config = dict(
    init_std_qkv=0.0225,
    init_std_down=0.0,
    lr_head=0.00705,
)
MLP neurons of a small language model. Each row is named by its layer, matrix (up: input weights; down: output weights) and neuron, and shows model dimensions 298-447. Each number is 500 + 25 x the weight over its row's rms, rounded and kept within 0 to 999. Numbers have three digits each.
A block is one neuron, or neurons of one layer that tend to fire together. Before each block is what it responds to, as a language model described it from the Wikipedia text at the highest values.

Description: Middle or final pieces of split words, especially infobox field names (Spec-ies, O-cc-upation, Synony-ms), also surr-ound, fl-ood, digits in coordinates.
L3.up474:503483478503524489484526498507494546508499495531506490507485476525538532517440512511517505458512485524494432533472515500482479520479487517553472505470534472490519516465470504513463499461543477520488453458430522505518533498531534491499482510517489496514497487519532531486529505484498540490466451473493498521575478480504551525518522488454521509474519504513521494497512496531521500522486480504507492540458520495477490471481525515482536525549547476495513
L3.down474:510500493499515502565517468470490513492497454502494497497464501517578514508484509501484480480540517516526453514510516474497498523528475484469546501501538490538476506529523523512497493506500477512500485527506465541485523506491507446553556459505488543508506483491503537544535478512533483493472481495518506494487483533503504482524506489484482505491505517479504483510528470459524512497496531489502486485511507501510549490483514510501507492490532495466557

Description: Final subword pieces that complete split words, mostly in section or table headings (Sing-les, Doub-les, Chem-ical), occasionally in prose (rif-les, m-iles).
L2.up182:461530485490499521483496486517513503510466497503465486528552501500495570460542494449483480466515510492504476481492505528514491483539506554539525519524489507499505498490484469506481474504473479474511539471497502451480523497526465505491477512482522452541533458451512546479479512499517473489518478463464505521535484501509501526537445522494501512469485482499488531501518493471561498503466494494488502522503508508456510497533483474457506477494484478508488
L2.down182:525514495497512497464474501495499495504445526501463488501503514499514513498528491475487499462518508473541505443464492516523476493481507494496505496536494484511511509521456494532506542503507526510540523516508523488468522486521533479473481517482543512513473499451498480461501493483496541476510513492498516541486462497457484524518436505508489494500486493524485518539491521484593537512487527475445502503498509478507461514499529493439514461498480506490476
L2.up407:494505521491496528499508498490476526515547490501500472480521520455457519492486472551534506488464506492534439529473486513541514484496523523509492503527506488519468525507493461519501532513500468491524544521447501495461494467466530510485570518498482535494486469532517496491573517475571519513526534498446558510525507561489513540477533487532486493500512458508514525464486489470522515476449517482499484518492491513507517491527487505478503524479480520483490
L2.down407:488530510478533525512496487495505516463504497530497514477530530502485515481453488550524494531469510465534430516475457544552529513509503516466504489542518476497471497581521449527482505479500510510521496504461493503496514427465531502478545486509511515522505464548494467471520514504514519484484547501485525534521533501480508455466494490507458513505516482502515511480451513489498494505471537493481467529472512477496509503527518526481479490480494547518502
L2.up1328:482500511518479524485493467486486559478506541513509515547478547492468554557481487487517495493509492478518448527491517524486493486495523493519502496497523468532504477466469481521482543504501482443518495485443531497509524508535524479483558520520481505507467510475521485554548464476523475519524478504513510521479501522523497511475468467555488489449467473518565500529492500397511477503505470517485510460511513555470507500493534510505467500504464492499497
L2.down1328:498489495510476535524496514505508516478510544498497514509491515527478517517440443477514452497548524500486479557488467501478483478479525519597502476484518481559477476509499515522492527499487520469490492468457538515487486529488502443475549511530502487453490503569511471554478514454496504500515521508507527522507539550495524491506489482557536515500506500509517495504492548468512499517537516475473467459473521496484493490495526523489495493486459501502462
L2.up1441:508535501489483519499499462472504499525541451519479497484504518503485496529492465450507526490490527544544430504488492493491494467494489541550508519502551505526483496487518482487476551483492472474464535504491517482462485483513508493518513547513477507522488473504494546530513486504526513497502509461511503473534502513488503547525467501510504519499521485534496511524475533461563527551479526531529496486462484492499511483521486460472497508515507549507472
L2.down1441:510531521520530494537515496491454525456478448464498524499521482471526458527472505500459484487539471526478501492470509475521511483463491554517511492523496507518484514505497498543470521472517499509488491500508504509497537486492523498533579505517470494504475517504470487499479474535504485513518546452496490514535506546470481550558510498466461494531515490537475505543479489467491436514478499513466526527471494497543507477499487498499478479490499523510489

Description: Word-internal pieces following a vowel-ending fragment in split, often foreign names or rare words, such as Bea-um-ont, Da-un-iene, Micro-b-es, atri-um.
L3.up717:498483503468490499507516486533528508481544503467479489503513522506466509485482505531486531457512513455491480519508522491478522457470477490470512475534516496510487517489524506518492487525499515515508489484495496489562492527538492542503490508452505538510499469479520495541539517451555485453541490536461476467505512496524510545484532504522488521512478519507548496490511465474492458470526510478532494508469462518531513496459522564520498490504503487541516
L3.down717:499506515549483449504478528496477510521489520526471508497513510498496481512466501488501515522451483482504526510470495482516502548511482516504500495513524500475515478476515511494532510479499505484495510488510499523468499484478508501540542482483439504509519510498479521476466477514477490484461495464479476515502527493552520461478520437512537488457492531506493516545477523521431508550468500515475476535509505526458494532509503508492544512495497511477520

Description: Word-internal tokens that continue a split word, especially "as" in "seasons" (sports careers) and hyphens in compounds like U-16, well-known, Co-Chairs.
L4.up167:489460485530511501511498509548492504536524493493465503477535482478448500472490460521511535505462524517508520551528479506508520492466507463534530494498483525539502523483514514493467480535521554487460506485510462497518465505485527514527486511471491486482483476483499519491516498489506495505548475508534518497546512492530484468480510520529478464532491476496514511474504482526473486500527538558522492494483491534493502438440461524496481500534477512541462
L4.down167:492528499457498506474531490480495532474498494468507485491470505510509509484486517496524483518513474512527475481512493517485466503520450500509460543477524514504504485537515496501494517534505509460528486489479510559481556527526515517499513520500508474508501484554533493480460507496565407490504513483504516480474482496497498517545518536508495524468476503501525537513456484443478530478541495480481513484486481487501553491492505494493529470497530487504492
L4.up1179:496471515533518511530526492520499515507517463501520473470489514538529533460490498473531454526486536473433500483523510520493510487447477525504523458472505516512462502538521545514493509503497484490461516459491526505533497476532484553499499498514485553457475435494503479497487504519496516511492501548520541492473501494510497509496500488488497459496451509472467503510483481509467505492532514527551485502517468488533493522494495555503505485523478509486459
L4.down1179:495532495462486508461504501465564526451501542484502542481491492506487514528504507473488488508506493543488537519521512445481487558521538474481479488496515507470495458535533474468494483486472500496498477522526483494484505532533474512511455498535462518490513532492486490549531518472478505510558496519533497512477504517471453528488528517514473513487522487527508498507473495462519468495551516519492519463483482565516539457513475502536459524490551458518525
L4.up1653:496475469510529462488512559492495477508455494501483512463496489492501521455493479495507502506566472505501490511508469498511497483468495564546518485469530518486530527531472500458441502512503501493509559484513475506529488492458488534526504525547485545534520483534520477479555524524503475512535507501505509507514508457483544556534474462498475505508493479490530504491521471511496499493504493482509501511556456482577464432516487493469526491519527520510491
L4.down1653:501474454520496547468503513486463518461495528492468473485513543501502518517509490536511456499456499510483485528557465460536494486516493485471460456479447482473492473468487443479513498472498522518502514483509497495472504509537516514507556506483533514485455519489573551501542487504518479539461499536499483498487466517490514479500532489484476478512533520450504490525473479510536497526512564507527507511468504470498519507506490482493465504505527500529502
L4.up1961:512471456515508517487527509543483493498491528507462483513533449450545493475512514486504495512541473499494546539450552516476522516503520512530484507517533486501490473537483532454509503492490480528491554430550478471522494524524493552501507494477535473479478496496501489488530547510456463493496502511500497497480499499498502491475503456521496504515490469524489452461541513505512515452488526490488502505458521488494504473464465541514492500493477481528495
L4.down1961:515512509474478494528517513486484477510509557501485515460507506507470516493506522523536452500506508458519544469487523545456512508478523502494503499496519459488516485514444498459517515504518496501511478491534460512520486452450497505499504485479505515449520506494514516491523532476482512462453487516463506537531463545497531459498519406508481513489494553513474482533577543515538496445500513485511515502509489491492507525481455518509463503473495529523497

Description: Word-final or inner pieces that finish a word split after a vowel-ending fragment (a, ra, ro, o), common in foreign names, e.g. ingra-ined, Clithero-e, Lo-ose.
L2.up94:507468505470489511421476505527517453533478557477496514517527486477497468512530538500507528501538535501534511521529496478501557489524526488502517464486530519534494510484535478512528518543484452498501536521521477509519499532493503496538520500498478510538522485505532478532496495494488507523541477499475481529474519508528513482481510545514503482530477517459496446525537475511512499484499536519511440495471532545554493460492470511558524491488488512519534
L2.down94:472535473512493495572494501482492557465514454488524487484472516498492512503460481496498489507472488489510501506450493548486465505486482500497475490526481486468463474468490515500493508455481533505501474493478477482502484508485513528499482501525518507465468517498483522471491490495520476480476506485544499495519473502477513510502511493478507510469529517509472555483455526507493500524526468455497543470537502481451502542506528499463473514500475515497457
L2.up1651:511472501474456550527479503511420450505510521508469501504484514474500471531521474511524514491479496528491500482501476516510511481508527506486500523494515529450473525494493497497492484475520528473483492485494500498506480530554489510503530544522539516546481489463495540497510487481513435557466473501553481465487521483529532496459484464549509468536486471523491460511446467437518543520545510493496502539510509487540502438478494503486521496508515497490523
L2.down1651:483501463513514499441486538466526526499503491520516516467514460447530497510495525496466479492507477481517510519479501482506486530492519493545525514506493461539490483472465469486489494490489486510514511499471482477518503481487532458530483477483475559468521516508540466508501536522473510452566495512451502534530471509511494498485510475517489536450497479488544540501501529540475456462493475491469487504480526481485505515502514557517497518461501503499481
L2.up1835:517489515497508483469523534467505529540502533463478440495502459505436528503544480491545470515492485496505507458447468494460520486508469525525530481469498509498510460551547567526473511529543499528495505486516504510501508509516480505494432492477505513488481486510509484508477510536516413496521483522548497521526526484556484544448495506460521516539477514465494506541490485488481518529512533475535489508539516504553489471517449485464493553496499501499499
L2.down1835:489509486463467507480500475483562463469471495495546516518491521479540488495449530517455496509472464516499520520511511474525494496469510492499477487501518486506479508474475485498495488502478493497530513533482454482498497498487499545515511504493441462520491518508501503496530472477504544532519466493432511493541481516471511441497487483544509496432523487529490520476514486534500474482513489477484464519498469504467534494539532463532523480515516469509495
L2.up2015:480463471515541472472508509499481484457528481521478492496478519458476496497497530482542564494509488478507462494475580506488480490431497516499534524514497483478547506482513521516520476510505490517444531435492497512522519515498462495474536473510488502508511519523486551485515505525487521514520514512462491467492498567552504534497492484460505498530479477471512517479481496469476493529490499511529517506456469489491536472501492502512507540501532524520474
L2.down2015:527510499512513472473529510475498488500533568528448483484492492455478510507520477523468510512521486485511516498485534489484505473486500475481499500450449470517517533492520513499538495498528514465472503490537499487535504481487490509503505519490518491464477510551486497497482521484547474462537524487438546550496516521513505497478465414489494480501464465507488533545530446486470494442517510472519540502445532486537498483509530494587474527512531521520519